config.yaml
num_key_value_heads: 10
head_dim: 64
intermediate_size: 896
norm_place: "pre"
tie_word_embeddings: false
init: "uniform"
init_mimetic: 0.7
learning_rate: 0.000462
beta1: 0.9
decay_fraction: 0.712
batch_tokens: 32768
doc_mask: true
train_tokens: 444400000
MLP neurons of a small language model. Each row is named by its layer, matrix (gate and up: input weights) and neuron, and shows model dimensions 224-351. Each number is 128 + 24 x the weight over its row's rms, rounded and kept within 0 to 255. Numbers have three digits each. A neuron's up and down rows have the sign that makes its largest values positive.
After each neuron's rows, "fires on" lists the tokens most often at its 100 highest values on Wikipedia text that the model never trained on.

L3.gate73:118082096146125100109126093131171148101168115105145085122099146128084124119145125148138137150107086134129131145141101103121122150115145148147127086091164162167153168086107145124102112147137134122140138103121168159128126110130113118137150093106157126137146157139154109142109099133101115142132089130126108156159099104140116148101169167097107105148124145144102099091105149090145125110122
L3.up73:144135149139120098112124094127072126138112118138143141159115170081115099117142125136091151147100139137141153125115147158165138129115129103134105110080146121152107106127111104091105149101148131140163120124092103144114155113135124125144072093177141128103148148147131146121119133121147145146117105081103103161133109150092109137137144143116137152113111070150114137135093130137122125123147
fires on: ",", " in", " $", "l", " for", "d"

L2.gate298:116162130101131155122140137188085159141105135141070102152150161110087108128152159102151079110133127122106122136140152133125085095160163126075083117123102131104117170130122154103108114140111121127100201138136147121146141126172135123139124143147156128138133138147156166088129171114133120139159077124180145126138126085106103162107138151102074124080123101121094100114141129092152093132159
L2.up298:131121084073176114156129084125133134104116121121079125105138123095155107126097106121128186105127124133136134136153150149131097126127116104127120082118115152083136120124145130138142155097101114119096124110122167103142150117107146096133127111126077136121112145110151158147073171132121129130142128137172086119109128128143129123107135130115102107136185169172123122108139152115145102124127
fires on: " In", " of", "In"

L2.gate341:155138123145107109098135153106122126131153138101113117135148166149135141070142121088158093145094107088089127135135090157157112106104132130159145129148149126127127151144133101092084137077162099160162103115150130126103107152155101126162111170082132110164120105155163141138117091144096204157141119090143129128140119137176154101134151121120147149103097148165130154127124092128075081092129
L2.up341:090123091110132129140109135114110111133138152159147117114176096138087096102160139156128132128128141136185122139109154174089093104133122146101146111153132122101103124143133105157128084179109097148104108101133112114160160142137107095154074104100149160158103148094119160149124159174074125150138153133132071143098100088181108133116116095145161113124159157110152167155097094135145126090114
fires on: " short", " tr", " Tr", " br", " wrote", " think"

L3.gate150:110125160137129123146107117136122096123151143118166119160134152098109138160118130130098137152132142141149148101156143122141137163112139138165156180154117122161090135111126137141120151083130099123136111137109120145165143162118105154163133157165108152148140113177116109110145165150151084113077077114131095091096140117098087167114148141099095110147087104096107132150133151167149162119096
L3.up150:079144170118111102123116135141128113149116103145144115153133100111167101150090133088133117124146147120145114099107105160087129093177147162099127140088134150134125172141115135122118164099110136155153115156113097128091164096153094132171096156110143143128107107147112088117167114132094139131114126132172171137114155087114133149176167129112181098145144122122134093087135127153123154130120
fires on: "-", "—", "/", " (", " —", ":"

L2.gate875:098129082164101107095096122140133135097120120132109126112173116116125093139143123142148120153108109115108133113126094158137150144129114139117136140118138118075139117118125139095102111140138114130126192113129109100142105152100087122145106107124119122110162137101132140128118147138143143162141088134140166167130117139121129147152163143105168093114101144110134125093144113152150124160119
L2.up875:131137168161096124105093131152112101131154118184098127104141131142134100126128152162070186112149096131183166128111117141112118122099150111114111140125161145109146158139155135097151088145150165150154155156116101138106135126146121126147118093138159149139128161087138160109156112147091163161123093122114135112138148157095141143119134163142098122145098118129149161117152118155106139128108
fires on: " for", " into", " cross", " in", " cost"

L3.gate635:135075118131151194126144097136120099149120165099135119120148162098108130126101149122120150101158126120089104130144136089143133161109089098183152131140159085095143117094110132099103137154131152139127134113165137102102107122088126141136177098124101086141081103110103110180132134119064117138120129119147149128152123126132119116090173177170134161103127105109089127068146127118101130091096
L3.up635:177164146109133132128151158079154146106162147174161121105159147150145145141090138176096118114099081133154143121145112112121103152128160144127106179080135146125113117129131127098154141116124157085110101129138156123133113169077168111153149096133141144119115125120140094101142156107167142152145136112125144137105144164153164119142147149145135150163134145081122123101172118119150157108103
fires on: "8", "6", "7"

L2.gate854:119091087133104145153138107138090128108118101095107156111130118114090115169162122107175179091071114093111137131109108154120141140134134149135131088173122105126100089083131112138154155130127132076112171135071132097131125127121141129124161092119105115121113093113149145099093094180160089150153093096154179174131101125146138121149122151154133110151145120157153150141090133138115130121107
L2.up854:131138145155145166101101109065156124092116122142167090189128101121105133138128135104115091140115163116087118101173092126146167100120128155097149115152131121125130096101163187127115131127170179129135178088145153111121119115141204091129108105139108116107111130160127149142137103134135150136158126102095094110116155138142121165111110150126105109104117142154121100117104143121109118117118
fires on: " Al", " al", "al", "-R", "Al"

L3.gate741:130143127130174154140141151148192156091173079098165111148128146157163118125109155104125168149122113134141124133164158150155145107088103134172138146108171145169140110112148124155118159153116140115142120149113137130137111134125185150167147155145112117136152122146109131138138126111112103129150072134127115137110162111124138122119113136121128155155103117144152116128128158121103163148137
L3.up741:146168160159142156152122126117146139118153144142157103152119108156149153148113143127130156139130118130114149125137157134107183164155135138158192115126176128160118139148118153125117146128139089136107077140134133088097099112138158120140115146149120154086154112161080093170116167105132116111164165124128130128116123131162094154131157093118155099148179144110159177088131081099145114138128
fires on: "–", " -", " Tour", "/", "—"

L3.gate519:130115121130156100126193081095160132097104143097152142092110137151124109147146149137124128152193120141125093094086116121129159143105098164094166144105127089072167148110122150119128157137106185134079126113135141084123118143106119089123174127164128130102112087119103157124128148157080114123146099075156150077154139128124101106152117127116096100161144116145165121120140146156128122081073
L3.up519:167124080169120179114168160109125117100168127124117129125104132133076143127110150136067137165138107125117117126134112114090146136097122135141112123138123102118100131131147141151109135171144159122121136174129100141141154115086156126138148170131150123106123153142104075144169131134151131138142121101163121108111147123104142090165141147147082162153130144160114096110137121139123122118132
fires on: " Cup", " games", " team", " Series", "season", " Super"

L3.gate691:119139158152163143087166134104137136157129152078118100124142110108133122152095116119129113116097117162109142147108146117162119141121156101121158160097116148090168148137114159105096151168100161116104133146110130119110163090136127154106105144147114088116134139125089140124136161123140096131148165159144115131094156112124138170149150110165133152116142105115123151165117121145096112102121
L3.up691:132111079129156138143149100116124116109126156116099139125095106153097097097141126075153138105130112171088118155181136098125136148148148108096124138103100084105117129132080145138171169114118089089150147150131121108097103139144099156120154123127124150152122098119094153147089151102099124198164154128125087154131158097132120117108133128150129073112135123133110116170120094102126127119133
fires on: " of", " United", ":", " were"

L3.gate59:160118184160119111125110150107111143145107138135143144132125123116141121119171117158096111098159136151155117137114093122125133165140087160127106152099088110115155176135110137172107113139088100149137110131109188155148129139112102156123127146113142122125089126129093141100135115133116155134123126126102124149106106091094132148144139122131134109170140142117097182149155134119161133158090
L3.up59:142150146089091159124157149065130125155109103132151089139126096089114097099158102091177142107141135160119112146153155121146099141104130112103133140146080106154098128100086117137123105098134167102112102168155152117128153176140115135158112143157121108133147151170098175152096083140129118169146088145135076127134151122095139107150099083129116158119111105150149104130151116094144084138125
fires on: " that", ":", " of"

L3.gate839:153125156143145125119115124107154148121088144118073089145147128157102079112100161110080155155106098125125144103089151136126145116103161134159156134129150161108125134121090141151108102173136162117118131112130112159090147119143117147130105105102113147144144090155138164102143135136110132165155143168148119129157147104129122117134101142139066088122144125140076152137104111115155149117091
L3.up839:092118110128116135134125096153119159125129094109134121133113160169139107138102161171115119142136118139145105124077111141133126129141119127092166177079132101112148119136133134133112133148132137115066115146129166181117160075104110075171133123127125127149150095132160147107117111123144147135141128121164108111151091173143114133125139185174123078143164131143131083115116166160173105097164
fires on: " $", "^{", " ^{", "_{", " £", "}{"

L2.gate856:140108098130155144135115097178127143150113161187099134086119149146147163139123142130122083144099150135136143090129140174129132145149172131155161117139162138143154110103077129160102120116138123177101131131135132134141142107158137106140151122137089167151138149093136088145153159141140087122103107165112117171136134124163134126141146127154141100088110139097121166148143121137108095104083
L2.up856:124161161120142125115137145098122146128093112126126108135085120112116113148135115117132148137134160141130121130137166099132124138162161090142145136141121151127070115115132186138124140140152132096153126168135142125105149129092111133132121119121120110138110080159180153125118104097137145147133137123093092154102133114144152133136132167160139091147155119145127098143122132134075139152149
fires on: ".\n", ";\n", "\"\n", ").\n", ")\n"

L3.gate25:103108131168126165142128106144131152100159115119120143101154139101179133124104136117149158115129165121144154088109110122095160124131118107140127141121185107135115137137109110115159167139101157120130122127103115146106144115124126129127118129134095096128143162120136124095132149124128142120095110161167155153131146086070080147113166093132125146143146118144063100109106173150128093090113
L3.up25:105150076101126091120104093135092153130110147102115117154134093108120087146151146123119125104130124122156114179153090145154089164112129104168156088126119149132172099108153103165129142162128114137138154119090109154138123141114093148147124133158132124115102113143089155150097171166146083092146160110170126119131136099151125104093142167156126098141127114173132160143140148125144151113138
fires on: " /", " |", "ing", ";"

L2.gate635:138156123162140124105141128101102102091118126147128156079104139093100144135156156119089165175135116141113143101130143145140129116110146105116139130128132093110130155101157164151150147141167169124142141133157129118131150144143142129107131166120136175095085093104138159156141146106089176113102152127128112149125132126186167098116088109174153119082120157129141138147134127143107116132139
L2.up635:165078135107083116134098120136088137125155160113155175100159137132107120095177123134114153126143138121137129146104145108156099134112162133107142127167112139110141171104121084153121144126127115167103116120121123146139117154139104113174084133072100139110110105157146116064108123154129074110112151109115148118142087103111086125118159129114162093098136138158138072147144092106139125072145
fires on: " Tr", "r", " Dr", " Fr", " dr", " tr"

L2.gate815:167119119109162133120120141146151142144128109120136144104142118110107138174112151119162120153116133094066138129102076098098117118135092111151117121197138120121105135119096105139108142132115132135153136101154129134152118122145126141097165099094096131143155146104123065098123144115109166157166093123127134160141109140118129136110094164153129148150082111127129130152122148135112122128131
L2.up815:173144131095098128142103115095129145105102163075139105114125129140102113136150159102164116114153160166086129130170090132117147078130125125122096150129103113137107163111105133107137142082159159122131155098099160108100131097130142115149125112149100098104079111102146172144130148092102152144137112123115132123121108141117111106116106173105096137098149128146104128129143161125121102104128
fires on: " Al", "ul", " San", " Ch", "al"

L3.gate172:100091122145171092116139095097108123138100170150129107134134134131165165102126123134147096161119105094155138097159133144143175145121156143122187145121103084137119139139140141139131124144104126112135101096092158117075149163153131125119122113126112151105115128148114128107157154148118117163106092153117136154149090133087162113117148158137162164149112136119105160137144076133092114163106
L3.up172:099137106147137166114119131191126110121136120103129084113152113128167120131128129159189134105107156154122123088130101120097122185159119101161180170109098111117116167165114102163124125152160152129108136110107086104131121143135126079104120139152146112134130131139100150136103171142138087158103115132147084098154130128118129158142192131108150106104131119111126105175113099106120114126144
fires on: ";\n", "|---|---|---|---|---|---|\n", ")\n", ").\n", "|---|---|\n", ":\n"

L2.gate267:144170100099111158105109143102169105111156151143110113138154081105140133143178116153143140139189122140171154106098183107132120111110110141130096160095144104100137148108140113132135128115122136127136115168130116170124130102106151113177162112154117122127115127145121163163195133131147128086147176139126169108090151146129141115165125075104109152150137122124108124117144107137107096107085
L2.up267:141139104127128145131133124130132109162137142148132155121135109150140092128144095126154085106106074171124139148122113125144132105149146121091147177114098155074148116113077102101135122106147170093130096149160115093134154158144145090107113137079144139109106152109097124100136088172141105096093151103149161132117139129081136169111121113141101155107156136135136144157146130151128120105109
fires on: ":", " Army", "22", "et", "ad"

L2.gate644:152117142145144135126116135110145118158118134148104095109093099117171173101112137121154140136117119168108089133124134125163128087124147172132153104119162083140135147070073135117117181093141113145096149106123121166115109143143150132096135163128108147157094085133157111096135158133087101125116124183146113140158142120115140161113104139169089095097096180087130153128128097109124106143128
L2.up644:139122118145108126105162105166077142074069133159120077094089152116133122126138116143120121128140152098132140112102147127157125157152113085187145116178109127127097096170105130146125142141158129139130158090138145090091146076110079136150135121114106138143137134122165146133140123153108130153168172099110101170110112147134071122130185115140137124147108091110126104169111153154158105108137
fires on: ";\n", ")\n", "^{", "_{", " ^{", "["

L3.gate615:133151114135174089167100081137126098121184135131106083107137134096104131130092161148109096148129123129148110168123169164138168123107109150097132177085152100113119173119168128103132138182102135135112168099096160090133122102159129122147162127139104103126106121170073145131140164096121113166162106144157157126124113097134132109137112136080108147155128133126123136124116126127147059118168
L3.up615:138149135148130129139148120124100110153139098092069125146127121148135162148167142093108152122162140127164092125125179121115113167113100117119149154170096135122171152107159107134068143147113097092089114185123123152105161112116106126143146120160166129161138095173098165131141135102161133137124144106162156102090141092191094098135160127152129135121189142162123152154174104115173115156163
fires on: ";", " of", " made"

L3.gate105:156139119122097112163113106144153119145126150136085115149099107145138117071115146107140149113165109121140120097114164117148085166140151124105125099139095159136147110103102161087080088098129106139123116117099115159148123145120143138175132094127132136114111098101124112138119163140139151126116120101130142132130106115110120104144155134095155090110127182098139138145128164169109143106152
L3.up105:153106132122087092154162145135122125115126137126130128132165126133133123168128158104118108157143085124113125110063170100141125107121101150158162151095146129119107105097111110136088140148130136148116101119103093156140167117122117123149105102157112133115127130093119123098114139148176134168167113158102109112099106154106130092113096114128167152099097097112145152129111136121104149113140
fires on: "I", "ed", "K", "J", " I"